{
  "num_hidden_layers": 16,
  "hidden_size": 320,
  "num_attention_heads": 5,
  "num_key_value_heads": 5,
  "head_dim": 64,
  "intermediate_size": 640,
  "vocab_size": 8192,
  "hidden_act": "gelu",
  "norm": "layernorm",
  "norm_place": "pre",
  "norm_eps": 1e-05,
  "positions": "rope",
  "rope_theta": 21700.0,
  "rope_fraction": 0.25,
  "qk_norm": false,
  "attn_scale": 0.125,
  "bias": "all",
  "tie_word_embeddings": false,
  "parallel_block": true,
  "init": "uniform",
  "init_std_qkv": 0.0184,
  "init_std_o": 0.00325,
  "init_std_up": 0.0184,
  "init_std_down": 0.0023,
  "optimizer": "ademamix",
  "learning_rate": 0.000379,
  "lr_mult_o": 0.696,
  "lr_mult_up": 1.43,
  "beta1": 0.9,
  "lr_head": 0.00924,
  "warmup_steps": 469,
  "schedule": "wsd",
  "decay_fraction": 0.788,
  "decay_shape": "linear",
  "final_lr_fraction": 0.0,
  "batch_tokens": 131072,
  "max_seq_len": 512,
  "doc_mask": false,
  "train_tokens": 553600000,
  "max_steps": 4224,
  "dataset": "wikipedia_en"
}
MLP neurons of a small language model. Each row is named by its layer, matrix (up: input weights) and neuron, and shows model dimensions 128-223. Each number is 128 + 24 x the weight over its row's rms, rounded and kept within 0 to 255.
After each neuron's rows, "fires on" lists the tokens most often at its 100 highest values on Wikipedia text that the model never trained on. A number after a token or word is its count.

L2.up424 [111 129 101 182 140 140 193 144 103 145 109 158 144 142 112 106 192 123 176 170 125 154 132 137  99  47 156 135  77  95 141 142 125 195 119 150 154 136  89 160 127 142 110 132 216 120 128 140  95 118 161 175  93 132  76 148 114 126 152 149 126 161  99 125 147 131 116 120 160 125 171 138 151 116  89 156 108 124 159 128 105 129 124 151 174 157 126 121 155 139 139  95 106 108 116 117]
fires on: " later" 22, "rant" 21, "hy" 17, "×" 6

L7.up407 [115 108 139 118 126 120  82 103 119 146 128 134 121 121 108 114 132 153 133 116 130 108 141 126 109 179 107 111 105 128 105  92 126 111 127 143 148 148 170 156 126  84 128 118 197 101 129 102 142 144 160 102 123 147 138 109 110 164 106 143 100 143 102 141 111 135 128 140 126 114  97 135 141 132 152 164 127 128 147 154  73 120 166  95 154 133 117 103  99 108  72 108 156  86 151 154]
fires on: "," 22, "ly" 7, "ally" 6, " ass" 6, " ent" 5, " conv" 5

L6.up21 [139 117 176 126 136 146 115 156 115 118 153 131 148 144 111 124 140 138  93 136 136 117 108  88 131 131 111  89  88 120 150 166 161 113  84 135 137 131 147 104 133 140 142 134  77 136 132 108 131 129  97 150 133 128 120 146  86 137 111 113 172 109 105 136 138 100 137 133 167 162 128 151 171  87 100 129 167 140 141  91 144 103 121 142 149 159 138  97 114 113 162 134 135 164 144 110]
fires on: "-" 62, "." 7, " to" 6

L10.up4 [145 105 153 121 137  99 161  98 147 114 165  91 156 157 126 107 118 128 109 130 156 120  93 127 162  83 130  99 128 139 163  68 130 101 139 146 131 151 111 143 140 130 176 131 157 144 150 138 121 129 103 124 176 153 109 143 118 111 156 127 118 119 136 137 122  99 153 125 125 129 129 146 110 149 122 153 125 141 101 173 153 139 112 136  87 142 130  60 165 151 112 121 112 121 136 115]
fires on: "^" 23, "_" 17, " subs" 7, "sq" 5, "uc" 4

L8.up624 [130 141  93 130 163 172  41 135 139 120 144 135 113 123  85  98  81 132 135 126 117 132 175  98 105 142 138 140 112 108 134 144 167 168 124 116 110 131 116 126 121 113 136 177 112  92 177  87 138 171 130 129 132 109  83 149 120 121  93 116 116 108 146 148 100 119  99 135 124 140 116  88 185 107 147 127 153  99 150 162 152 143 120 106  96 172 138 105 146 123 148 132 128 181 116 103]
fires on: "," 55, " and" 14, " =" 8, " |" 7, " not" 6

L3.up386 [104 168 101 100 139  95 126 141 140 119 124  92 133 149 113 129 100 140  99 110 135 100 182 140  82 174 125 125 136 143 140 137 163 105 106 148 111 146 147 131 119 138 138 148  92 137 159 113 117 163 109  84 135 129 125 122 120  80 125 123 119 129  90 171 118 111  82 152 100 102 121 110 140 136 161 135 116  96 126 154 161 110 113 113 131 148 149 125 118 152 143 135 116 174 122 107]
fires on: "ier" 21, " trains" 7, "oo" 6, " interest" 6, " Lap" 5, " themselves" 5

L10.up493 [165 130 153 158 123 130 107 145 128 131 131 119 161 162 120 125 142 134 177 136 169  94 137 115  99 139  97 126 122 108 113 145 157 107 161 132 138 124 120 123 165 148 114 158 114 124 186 127 164 126 130 121 140 143 147 132 157 100 107 173 174 133 117 137 143 103  90  80 139 123 136 156 130 156 149 144 138 154  92 169 171 145  96 112 193 154 102 123 121 126 112 151 112 152 124 122]
fires on: "," 53, " and" 13, " more" 4

L6.up392 [139 123 141 120 123  99 131  96 127  98 139 133 111 204 144 148 109 114 147 128 138  62 150  92 144 133 135 146 125 137 111 127 141 115 158 142 142 152 161 158 194 120 134 161 136 151  97 125 133 143 130 169 114 105  90 167 107  95 119 121 151 167 100 128 106 134 146 117 108 110 129 172 105 129 132 129 166 126 180 104 101 118 168 125 164 111 133 149 169 170 142 103 121 122 135 145]
fires on: "ly" 30, "y" 6, "ka" 6, "ls" 5, "lo" 4

L7.up185 [ 71 133 126 139 134 110 123 131  78 135 148 124 139 119 117 145 121 150 164 147 136  99 121 134 127 122 166 101 133  94 115 133 121 127 192 111 167 105 202 142 162 137  95 165 128  86 114 146 138 161 145 138 122 107 110 126  87 119 138 123  89 136 140 120 109 121 155 135 133 103  99 135 129  76 161 169 113 123 134 150  62 117 147 140 154 141 144 102 161 123 101  73 111 154 133 140]
fires on: "." 70, "ly" 7, "old" 5

L3.up61 [ 43 104 112 106 147 126 160 113 184 141 145 133 127 148 116 124 126 126 142 153 151  70 121  96 118 128 141 122 103  78 105 170 152 173 128 118 142 157 148 139 113 143 156 139 122 153 145 117 134  97 129 158 151 143 131 103 107 108 143  98 154 135 130 125 146 120 142 106 141 104 149 148 120 170 139 128 159 110 144 167 121 127 135 123 108 133  96 131 118 139 170 126 114 140 132 160]
fires on: " England" 14, "ese" 13, " America" 10, "ali" 8, " owned" 6, "ski" 6

L2.up637 [125 115 114 145 166 125  98 124 163 112 158  97 159 137 140 178  77 121 176 111 134 156 139 111 105 132 149 118  96 121 134 113 138 122 131 148 152 151 114 126 148 156 125 114 103 176 140  81  97 152 125  96 126 133 124 155 134 163 155 116 135 114 117 142 116 132 143 105 113 100 118 135 107 157 139 157 164 119 148  98  85 161 125 168 104 130 101  80 144 132 156 109 149 112 100 157]
fires on: " railway" 21, "em" 12, " police" 9, " camera" 6, " passenger" 5

L6.up95 [142 146 104 142 127 108 130 111 123 139 118 148 161 154  77 133 116 130 145  83 118 136 128 155 111 112 160 103 129 119  88 133 142  70  93 114 122 103 118 145 158 139 146 149 115 135 122 102  92 141  64 129 113 130 128 122 116 171 151 112 132 148 111 129 112  94 153 115 117 112 121 127 126 135 132 120 125 148 119 108 100 153 131 163 117 114 159  86  74  67 119 137  97 147 149 166]
fires on: "ing" 30, "=" 15, "e" 12, "ined" 6, "or" 4, "vel" 4

L10.up496 [143 124 109 140 146  78 112  84 137 104 139 112 125 121 128 101 159 132 110 129 122  77 118 121 109 142 143 126 100 138 139 121 112  93 130 158 162 106 175 138 154 165 150 132 130 129 130 140 107 144 122  96 101  89 113 140 153 131 121 154 116 137 115 136 138 120 116 162  99 135 159 138 110 116 120 125 161 136 154 146 140 119 130 132 133 119 125 116 139 135  96  83 107 119 116 163]
fires on: " |" 35, ":" 19, "ks" 11, "." 5, "=" 4

L8.up320 [ 81 148  80 149 129  97 119 109 137 139 178 106 179 106 135 121 189 139 150 134 138 109 140  69 118 108 145 107  90 146  70 116 111 112 153  92 133 129 165 121 124 130 127 111 136 170 129 109 136 120 173 159 178 133 130 122 143 101 158 156 152 119 130 120 125 141 158 116 118  85 185 119 132 106 151 139 148 146 122 157  89 142 136 150 133  89 100 153 135 122 106 135 109 105 177 181]
fires on: " as" 29, "–" 21, "-" 7, " |" 5

L5.up190 [174 118 118 156 153 133  76 104 139 106 132 120 165 101  89 143  97  99 144  79 136 122 169  96  66 150 120 144 125 116 155 145 151 149 123 138  60 134 197 109 101 126 109 104  70 166 138 112 147 161 144 120  96 148 173 126  84 115 150 143  92 159 116 117 143 154 113 116 134 107  90 146  89 130 141 109 113 130 143 114 162 120 111 115 130 142  82 109 160 125 132 138 111 145 141 102]
fires on: "t" 54, "s" 11, "ts" 6, ":" 5

L11.up122 [ 99 128 115 151 132 176 137 123 119 144 132  81 153  93 115 128 144 100 114 135 107 145 176 106 110 142 106  82 130 123 151 158 113 121 132 120 105 145 114 192 127  98 129 133 144 145 159  94 137 156 114 102 113 105 150 159  96 148 121  88 123 104  92 106 126 123 119 117 132  78 134  92 108 119 150 173 153  98 159 142  87 140 156 127 128 123 118  82  84 126 136 142 140 148 153 127]
fires on: "." 27, "|" 21, "," 16, " |" 12, ":" 6, "°" 5

L5.up298 [ 72 122 117 143 145 129 112 109 167 130 146 119 168 142  45 120  90 115 108 164  73 153 136 129  98  93 109 139 123 105  98 166 126 151 129 139 158 121 120 148 125 121 144 121 117 104 133 134 165  81 115 184 108 170 149 110 114 152 132 116 111 142 106 138 127 135 100 131 137 125 107 126 177 119 135 120 181 106 133 140 128 152 128 148 121 157 131  85 138 116 159 116  92 144 140  61]
fires on: " |" 38, "a" 12

L5.up280 [117 107 120 180 105  97 103  85 146 149 119 110 158 115 109 127 130 133 127 151  94  78 195 123 121 138 165 111 130 101  93  77 147 131 124 100 128  92 136 105 158 107 120 163 129 148 119 106 124 131 126 108 113 133  83 119 129 189 148 118 194 154 113 182 134 150 119 140 148 148  94  94 129 106 136 127 130 146 158 114  98 108 133 115 173 121 123 144 115 129 176 132 135 163 130 157]
fires on: "er" 25, "k" 9, "adio" 9, " fighter" 7, "ation" 6, "ch" 5

L2.up150 [123 107 147 125 132  98 122 141 165 136 131 141 146  95 119 152  62 151 129 123 106 147 151 155  85 127 119 137 136 139 136 104 126 145 157 131 124 138 126 126 123  78 186 152 150 162 127 118 152 181 116 134 147 121 120 110 132 110 144 146 110 129 101 127 132 117 132 140 129 160  92 128 144 106 172  94 148  99 112 181 115 173 116 100  80 151 156 116 152 118  89 138 164 151 131 128]
fires on: " Records" 14, " production" 11, " Railroad" 8, " sale" 7, " previously" 5, "ache" 5

L13.up154 [139 145 158  68 165 147 145 141 108 114 141  89 130 190 145 132 167 138  96 128 164 128 114 132 105 111 136 132  70 142 122 129 142 104 144 132  97 172 106 137 119 113 101 134  92 113 171  94 116 129 125 161 143 153 118 164 128 186 148 122 111 116  69 130 122 120 116 142 196 160 132 173 140 134 133 137 160 177 126  98 104 154 143 145 144 178 117  69 107 157 131 114 146 102 127 147]
fires on: "–" 39, "-" 18, " |" 5, "day" 4

L10.up211 [ 98 109 126 136 160 134  83 134 157 107 126 132 141 107 113 170 124  73 161 105 141 132 103 129  85 139 138 111 145 138 109 115 136 106 153 144 130 155 114 138 189 158 123 150 132 102 125 181 137 105  88 128 102 142 131 105 160 164 144  61  76 116  93 120 136  73 105 162 125 138 185 108 135 115 149 142 124 118 149 157 165 131 128  95 113 171 146  90 106 105  98 119 109 101 132 158]
fires on: " p" 26, " l" 20, "-" 9, " t" 8

L2.up489 [130 129 143 114 145 165 145 108 133 161 117 140 115 132 122 123 105 131 162 116 121 151 131 123 123 124 123  84 101  82  80 153 149 115 174 167 103 188 164 101 114 138 137 112 113 112 113 141 109 134 109 139 144 102 136 136 106 136 124  94 130 113  73 132 125 100  99 100 195 134 127 105 150  68 163 101 152 149 123 186 123 129 141  96 165 119  84 114 120 133 115 114 162 147 120 116]
fires on: " Japan" 16, " also" 12, " China" 8, " shape" 6, " production" 6, "ship" 5

L6.up18 [121 114 120  49 134  76 143 113 157 125 136 137 140 118 132 134  92 135 124 162 188 145 129 122  95 122 103 131 136 102 119 131 126 136 127 192  89  86 117 169 124 169 138 160 128 164 116 127 140 113 100 160 143 136  69 115 118 169 117 123 117 146 140 131 197 116 123 123 125 131 162  90 168 117 145 145 137 133 137 143 120 114 133  60  82 109 150 148 113 116 100  76 116 146 106 134]
fires on: "s" 52, " its" 8, "1" 5, " gave" 4

L6.up19 [134 130  88 151 133 159 106 144 138  92 132  92 149  86 132 110 121 168 119 149 129 120 135 134 141 117 143 118 117 109 157 157 159 154 122  72 140 149 101 145 107 129 158 122 129 167 118 122 154 127 132 152 137 136  92 104 101 140 128 123 104 144 137 130 159  94 143 107 153 153 105  76 163  90 110 166 153 141 156 145 170 135  94 134 136 181 143 142 114 140 104 106  82 120 125 113]
fires on: " |" 22, " team" 11, " magazine" 8, " named" 6, " for" 6, " played" 5

L8.up629 [125 126 138 106 150 127 116 127 116 119 132  50 148 109 143 167 122 139 152 118 107 128 128 159 130 131 121  95 115 143 161 128 119 143 151 118 147 169 121 135 150 123  82 137 178 136 167 120 162 161 122 150 122 161 109 163 100 137 156  81  99 132 121 131 139 139  88 144 134 118 174 136 158  96 133 157 149 107 163  78 140 112 140 110 115 157 109 118 123 148 117 122 162 164 168 165]
fires on: "," 20, "°" 10, "be" 7, ":" 6, "ll" 5, "lo" 4

L8.up561 [ 92 155 121  78 121 129 114 132 139 125 141 123 148 121 132 156 124 119  96 102 141 120 113 163  88 122 114 128 120 114 139 108 184 121  77 124 139 153 140 149 157  87 120 154 138  92 132  91 105 176  92 175 115 118 139 113 107 142 150 126 134 130  99 154 160  97  99 133 142 135 108 165 133 111 108 140 149 142 142  96 157  95 154 116  88 125 130  81 171 117 192  83 108 101 151 161]
fires on: " to" 26, "  " 21, " on" 14, " from" 11, "c" 4

L6.up331 [112 114 121 120 132 118 141  95 152 103 105 103 112 108 133 121 145 104 127 137 177 103 144 141 123 119 142 151 117 139 127 109 130 134 131 161 189 100 131 132 164 125 128 172 139 130 138 141 177 129 157 124 128 150 132 132 195 167 110 137 134  67 150 138 143 141 108 143 146 103 122 116 103 128 124 159 117 117 134 129 147 125 154 102 143 120 126  92 129 129  98  96 115 129 126 130]
fires on: "|" 22, " 03" 13, " kg" 7, "els" 7, "2" 5, " |" 4

L8.up548 [137 133 152 126 144  76  95 105 118 143 127 109 164 114 124 128 115 118 105 116 176 144 169 160  93 178 113 150 122 126 139 115 144 104 110 109  99 117 174 143 149 148 131 149 114 150 112 146 140 165 163 128 136  92 112 138 109 143 125 129 118 174 115 122 173 139 112 143 134 142 116 117 163 130 151 105 127 116 141  94 133 185 115  97 155 129 132  82 138 114 137 147  88 145 182 145]
fires on: "'" 44, "r" 5, " State" 5, "ya" 4

L6.up304 [111 152  86 119 114 161 103 147 120 125 137 142 126 113  88 117 134 115  91  98 147 130 170 102  98 129 147 153 135  99 144 143 146 113 135 164 115  96 192  90 133 142 119 158 144 112 139 113  96 180  94 115 158 145 151 133 142 143 137 152 115 111  95 152 157  88 127 187 141 142  92 158 139  99 163 146 109 118 122 156 140 103  78 141 142 102 110 123 192 106 117  81 133 142 128 123]
fires on: "s" 31, "t" 16, " general" 5, "ues" 4, "ain" 4, "ry" 4

L7.up561 [119  96 131 138 131  95 140  42 118  97 116 130 127 156 107 127 172 140 130 139 142 106  95 116 106 143 127 108 120  87  75 111 149 116 128 145 112 103 174 110 150 176  99 110 161 174 150 136 154 108 143 141 104 132 141 139 179 152 141 144 115 144 116 164 124 149 133 103 110 115 161 116  67  98 155 126 139 128 156 116 123 119 145 120 163 103 119 115 114  98 135 106 101 119 113  90]
fires on: " |" 43, " =" 11, "|" 7, "f" 7, "et" 5, "=" 5

L3.up35 [ 81  70 131 140 140 116 147 116 163 111 128 117 105  89 161  88 169 116 138  83 195  90 116 102 164 144 140 137 137 127 110 118 146 128 112  83 138 119 152 113  93 155 123 147 136 143 150  79 145 102 148 148 109 115 131 133 107 137 123 152 108 104 131 100 166 110 111 170 137 131 139 130 106 139 110 162 152 133 118 141 123 143  85 120 139 157 116 153 101 129 106 117 119 118 173 167]
fires on: "ks" 25, "." 18, "74" 6, "chi" 5, "burg" 4, "94" 4

L3.up114 [132 143 118 158 101 109  96 108 129 120 116  69 139 136 115 133 112 126 100 143 126 139 141 143 152 116 114 117 131  76 117  97 152  86 115 132  93 135 117 109 155 125 101 156 135 128 152 124 142 143  79 125 121 156 183 101 134 145 132  77 116 118 121 138 115  98  78 148  78  79 131 124 144 134 151 171 183 147 172  99 129 163 125 129 135  83 104  99 113 165 163 147 139 137 140  98]
fires on: "ror" 16, " cover" 10, "ost" 9, "lan" 8, " Arab" 6, " Korean" 5

L3.up240 [140 108 140 149 160  91  95 155 153 125 137 110 163 150 132 155 123 137 186 126 160 140 151  95 127 150 146 128  97 129 140 116 129 106 139 117 156 147 141 137 129 151 136 130 131 136 131  94 117 168 129 142 110 107 114 149 124 119 132 107 117 118 107 157 131 124  99 189 136 132 114  74 142 149 102 139 147 148 157 135 130 122 133  93 148 148 139 125 166 133  82 121 102 142 106 117]
fires on: " coach" 17, "adio" 11, " Al" 9, " Route" 8, " touchdown" 7, "Ed" 5

L3.up321 [113 112 115 139 115 152  93 137 147 123 195 116 127 133  91  99 102 108 157 149 136 122 113 141  97 117  63 146 108 118 115 101 105 154  92 146 164 118 114 126 153 146 141 171 136 102 120 120 169 126  91 165 140 146 104 126 105 113 161 109 138 115 117 135 157 102 112 129 157 119 163 128 149 142 150 154 130  99 171 122 105 159 151 117 162 126 121 100 140 117  94  99 122 142 134 112]
fires on: " \\" 19, " ev" 9, " Add" 8, " Candidate" 8, "\"" 7, " Species" 7

L8.up527 [158  94 122  88 112 128 119 166 147 114 165 119 119 147 115 151 151  99 139 135  81  91 141 128 131 145 134 135 138 100 125 100 158 113 118 101 124  96 151 106  92 152 133  88 124 107 135 119 165 113 138 105 146 125 131  97 108 120 169 132 136 134 121 138 168  86 124 156 151 148 140 137 124 104 168 173 104 130 142 144 105 107  97 150 124  40 146  73  94 134 112 154 130 114 149 107]
fires on: "k" 17, "der" 12, "t" 9, "th" 8, " 0" 6, "ck" 5

L8.up42 [156 124 139 135 162 146 126 123  97  94 130 146 150  92  59 133 132 135 112 130 154 120 129  90 137 165  92 114  77 133 107 167 163 104 134 126 136 114 150 154 133 157 139 110  95 140 164 129 132 113  66  87 129 137  89 154 162  78 149 127  87 136  94  72 156 111 110 172 145 118  85 110 169 127 120 143 144 112 166 119 149 151 114 144 145 126 164 149 113 101 125 104 133 159 167 155]
fires on: ")" 15, "el" 13, "si" 11, " (" 8, "r" 6, "le" 6

L6.up279 [108 143 126 137 141 104 112 128 124  98 137 153 124 155  63 121 145 106 119 119 154 137 151 113 162 134  94 149 148 130 116 117 110 128  72 147 175 103 163 169 139 100 126 163 166 153 139  90 147 128 103 123 131  80 107 134 126 135 165 135 157 159 113  81 103 155 135 136 136 116  96 109 129 109 153 107 113 148 110 149 129 149 134 153 162  72 134 143 138 103 125 164 123 115 140 114]
fires on: "," 47, "In" 7, "." 5, "in" 4

L3.up171 [112 108 156 101 123 107 137 109 141 159 120 102 140  91 121 119 108 126 147 159 136 111 155 145 100 128 109  87 145  93 107 117 142  94 130 135 130 136 164 165 122 140 111 126 123 163 130  92 146 162 107  92 139 110 141 172 141 113 137 114 116 115  67 161 130 119 148 143 105 122 154 127  89 118 142  99 163 115 164 172 154 161 136  94 125 109 104 167 117 113 189 169 130 136 124 137]
fires on: "ation" 16, "le" 14, "mp" 12, " gun" 5, " COVID" 4, " data" 4

L7.up243 [153 121 166 110 125 135 133 108 114 134 116  77 140 144 149 179 117 167 125 111 118 153 103 133  92 108 144  89 137 111  92 150 151 147 132 128  95 113 131 120 138 129 134 135 104 114 118 119 140 104 134 144 119 117 143 117 117 184 135  92 138 139 106 125 162 171 134 135 108 120 142 162 159 114 148 145 110 128 141 127  87 173 103 159 172 130 161 115 140 125 117 136  83 134 142 113]
fires on: "ly" 52, "es" 8, "ce" 5, "age" 5, "chi" 4, "to" 4

L6.up125 [104 140 153 164 123 146 137 133 144 142 102 105 119 110 149 178 167 140 122 143 105 138 124 145 120 135 118 138 120  73 106 131 157 103  79 121 147 139 104 174 170 115 125 137 119 122 122 117 153  99 122 116 124  91  84 103 161 168 141  90 106 167 102 154 121 108 137 113 134 135 100 156  98  89 163 143 160 121 125  93  94 104 147 131 131 161 123 122 111 152 108 150 135 179 128 160]
fires on: " September" 20, " same" 15, "=" 15, ":" 14, " July" 9

L2.up315 [160 168 145 128 109 126 100 107 122 129  84  90 158 116 108 149  61 126 154 136 146 121 148 130 146 162 104 124 117 152 124  67 133  71 147 112  96 119 114 136 151 113 128 156  98 174 139 133  98 151 151 161  77 130 147 127 107 131 107 100 129  93 107 136 172 142 166 147 136  99 100 138 144 121 141 155 150 130 138  94 142 132 141 115 169 104 140 116 108 160 128 138 103 156 117 107]
fires on: " square" 13, " Sun" 10, " soil" 9, " community" 8, " trade" 8, " system" 7

L11.up393 [148 119 129 146 125 154 102 103 169 107 189 136 118 133 122  80 126 153  97 127 121 135 142 112 135 150 135 158 123  88 144 146 142 128 129 116 107 127 131 134 125 132 136 146 121 126 121 106 135 153  91 144 140  91  90 151 166 110 112 117 141 123 148 146  94 149 113  97 157 144 158 113 138  97 130  94 134 150 158  94 111 111 122 100 146 133  97 118 162 127 120 140 109  86 148 137]
fires on: " |" 24, " AUS" 12, "'" 10, " =" 4

L13.up444 [100  83 122  97 125 139 155 111 101 159 167 118 178 129 118 123 170 127 154 159 106 118 130 114  94 123 122  91 128 117 146 139 165  48 153 108 146 118 129 153 142  98 127 126 162 154 167 115 154 144 116 148 135 113 111 167 154 101 183 130 142 110 127 131 156  82 137 162 152 136 130 157 122  90 134 104 163 157 121  93 122 112 134  96 133 138 148 124 169 104  95 161  94 150 121 135]
fires on: "." 25, "|" 19, " /" 14, " |" 13, ":" 9

L11.up427 [ 94 125 107  96 141  76 111 129 131 156 175  97 181 136 145 137 133 122 168 184 162 121 147 105 165 144  96 102 127 110 117 117 100  84 152 129 115 135 128 149 142 158  97 144 137 114 171 124 110 132 143 145 158 127 125 180 157 109 116 161 111 125 134 132 124 129 147 147 159 148 110 180 118 104 150 118 142 142 100 132 106 123 103 121 149 106 102 144 115 103 175 120 120 102 141 166]
fires on: "-" 46, " (" 7, " |" 5, "nan" 4, "{" 4

L8.up587 [145 168  49 147 138 111  91 127 181 109 133 139 162 135 129 104  97 123 141 142 102 133 142 150 125 172 104 111 134 142  92 132 112 103 146 159 122 120 144 120 113 105 117 133 105 129 121 111 152 144  86 109 121 124 132 124 115 147 156 120 110 160 144  96 179  84 113 148 124 128 118 134 161 128 183 156 148 110 137 113 121 154 132 133 144 155 109 128  90 123 132 149 124 134 102 131]
fires on: " in" 40, " to" 17, "," 12, " at" 6, "town" 5, "ern" 4

L5.up636 [109 146 114 154 205 152 150 156 153 139 173  86 127 128  77 108 137 104 139 196  97 139 145 127 107 107 149 117 152 152  90 157 124 146 155 129 151 122 195 149 120  81 121 128 129 159 135  94 139 160 105 136 177 135 118 157 107  99 155 119 107 135 105 125 126 114 130 109 104 110 100 126  98 127 110 134 180 115 165 142 118 148 102 116  99 138 111 136 146 145 134 123  90 166 126  87]
fires on: " |" 37, " per" 10, "and" 6, " de" 6, " at" 4

L6.up473 [130 101  84  91 124  97 120 113 170 146 122 113 142 134 135 150 137 144 146 139 126 114 120 187 101 123 125  85 133 137 132 161 174 109 115 132 142 105 106  93 104 129 143 168 164  98 118 107  94 151 121 157 127 162 101 157 174  99 143 131 149 118  94 125 156  97 142 108 142 113  86 154 142 137 131 132 135 130 146 113 140 153 143 167 154 119 111 128 144 115 126 117 123 132 136  90]
fires on: ":" 12, " what" 10, "at" 8, "Th" 8, " that" 7, " you" 7

L5.up214 [131 106 133 103 179 122 136  79 157 124 141 120 145 108 115 103 114 187  94 160 139 100 155  74 136  72 114 112  46 157 112 127 167 145 133 123 108 135 158 133 134 128 144 129 138 130 107 124 124 183 133 173 100 111 117 119  90 171 145 126 114 141 120 145 133 123 152 159 152 128 143 121 147 139 116  90 114 133 148 120  94 136 118 138 120 111 118 129 132 166 130 168  69 128 133 120]
fires on: "-" 36, "–" 22, " Mary" 5, " Elizabeth" 5, " East" 4

L3.up21 [120 108 137 104 133 121 138  53 132 104 121 139 164 152 148  94 142 108 113 103 192 100 155 111 102 124 142 172 107 118  94 138 142 110 107 103 123 127 152 105 130 195 127 125 122  97 118 121 111 130 171 131 118 106 143 125 150 109 173 147 149 109 113 151 162 101  96 127 154 105 179 100 116  98 142 135 147 105 121 117 106 148 131 159 112 108 115 148 109 131 161 130 100 124 129 125]
fires on: "=" 37, " details" 9, "aro" 5, " 2003" 4, " leader" 4

L7.up85 [ 95 129 101 138 142 132  83 124 131 127 122 132 197 122 144  88 110 192 138 137 157 125 156 113 160  93 130 158 133 119  94 137 174 108 101 105 115 155 157 130 156 154 147 172 126 143 139 142 154 112  96  95 130 156 121 134 132 131 121 169  71  88 141 142 124 109 116 110 160 122 125 135 102 139  92 174 106 104 108 163 160 123 125 130 139 137 109 169 104 134 122 140 117 185 122 150]
fires on: "," 60, "c" 6, "ar" 4

L3.up210 [130 126 126 172 132  87 105 137 135 136 103 112 128 113 147 146 130 151 131 104 188 135 131 105 123 103 174  89 134 170  54 150 120 114 147 116 105 147  91 126 124 135 137  85 157 144 112 130 124 146 154 102  99 113 146  93  85 145 126 129 111 157  95 148 119 140 148 129 109  86 145 119 120  91 144 102 125 102 135 188 119 131 109 159 136 111 101 103 132 110 133 161 108 156 147 171]
fires on: "3" 13, "C" 13, "M" 11, "Q" 10, "5" 10, "B" 8

L2.up121 [ 85 103  90 156 129  96 149 123  61  97 140 125 136 138 104 115 157 143 153 111 118 107 159 163 143 149 139  95 106 149 125 159 133  96 122 122 112 135 130  67 149 145 158 117 123 157 131 147 146 142 114  90 135 125 125 123  95 100 138 112 131 143 103 137 120 114 129 146 121  67 120 109 112 130 120 145 128 103 111 134 129 140 133 107 152 123 132 128 177 134 147 118 145 155 163 124]
fires on: " station" 25, "rou" 13, "ull" 9, " Leg" 9, "olit" 8, "United" 7

L7.up382 [126 103 154 118 119 109  96 136 150 131 128 146 148 189 104 125 137 190  92 150 112  74 133 158 138 126 125 114 165 134 104 156 131 142  90 144 184 118 100 160 128 158 139 157 143 124 150 110 143  87 129 152 123 134  91 158  99 138 115 129 130 113 132 135 144 129 142 133 118  88 149 118 152 158 154  84 123  76  90 113 119 117 162 127 157 154 145 120 153 163  97  83 144 128  93 159]
fires on: ")" 35, ":" 16, " votes" 9, " also" 8

L7.up428 [150  96 170  89 140 126  80 139 107 145 112 137 139 123 130 131 125 131 171 126 165  92 142 106 101 161  99 141 130 129 121  91 165 111 118  96 106 162 198 115 143 120 174  87 136 114 128 115 133 150 130 129 103 119 125 118 103 130 161  93 141 129 139 140  85  98 156 116  86 164 151 147 157 144 142 146 130 128 134 131 135 114 138  97 116 128 130 121  78 146 153 150 140 179 117 157]
fires on: "-" 22, "le" 17, "s" 12, "ce" 8, "t" 6, " of" 5

L5.up240 [133 126 134  91 144 124  83 126 143  80 121 137 132 167 148 171 131 151 149 121 125 112 142 131 148 132 115 109 105 142 140 123 112 115 113 153 162 118 105 126 114 150 120 128 151 136 123  47  92 111 132 133 150 161  99 113 168 127 147 119 155 125 127 116 122 117 113 128 116 136 157 126 111  70 133 124 152 121 149  62 121 162 118 114 153 126 132 126 118 124 101 142 123  97 118 101]
fires on: "=" 23, "De" 13, "Ch" 10, " ju" 8, " Mo" 7

L6.up216 [104 115 123  89 117 121 136 134 148 118 141 130 139 177 144 134 154 105 134 140 138 128 164 145 122 176  89 156 156 140 130 147 156 142 158 115 113  97 190 136 153 147 163 143 110 123 141 136 195 124 136 133 147 141 152 148 159 117 138 154  91 116 120 109 128 109  98 129 150  96 102 110  96 133 118 146 141 122 143 190 159 156  98 146 114 154  77  95 125 141 125 150 123 167 151 108]
fires on: " |" 38, "\n" 37, "," 5, " played" 4

L10.up448 [140 112 109  95 113 153 156  96 131 124 182 140 125 183 139 127 135 131 155 164 134 134 129 116 115 118 104 135  90  98  78 126 169 128 124 158 126  86 153 150 118 166 154 146 178 134 115 123 138 130 121 173 127 116  63  77 105 118 135 114  83 106 143 155 106  83 132 155 169 158 146 116 118 126 139 110 121 161 121 124 123 163 104 134  92 119  79 126 146 142 127 125 124 114 141 160]
fires on: " (" 27, "-" 18, " \"" 11, "–" 7, "\n" 7

L6.up555 [117 140 107  99 136 163 133 132 155 147 134  79 130 167 141 137 125 165 130 151 107 119 157  96 127  81 110  64 121 109 120 101 169  76 128 142 165 136 112 148 128 158 163 127 158 127 146 161 121 134 114 128 143 164 128 141 146 151 153 136 143 110 138 144 107 160 109 128 124 113 100 113  98 141 120  81 123 136 114  85 136 138 147 104 109 143 106 127 124 128 130 129  87 136 110 120]
fires on: " and" 28, " |" 23, ":" 5, "h" 5

L6.up575 [139  66 137 114 150 118 114 143 159 148 136 137 148 100 150 120 119 112 170 116 119 122 123 143 116 129 166 133 123 118 140 115 151  81 150 148 102 156 164 125 151  92 158 130  99 104 154 102 102 131 121 140 115 154 105 123 128 114 178  98 123 148 112 156  98 146 116 116 123 105 103 171 129  83 125 138 114 134 165 114 104 148 111 102 111 148 123 119 111 134 146  98 102 120 116 126]
fires on: "-" 41, "s" 13, "'" 7, " en" 6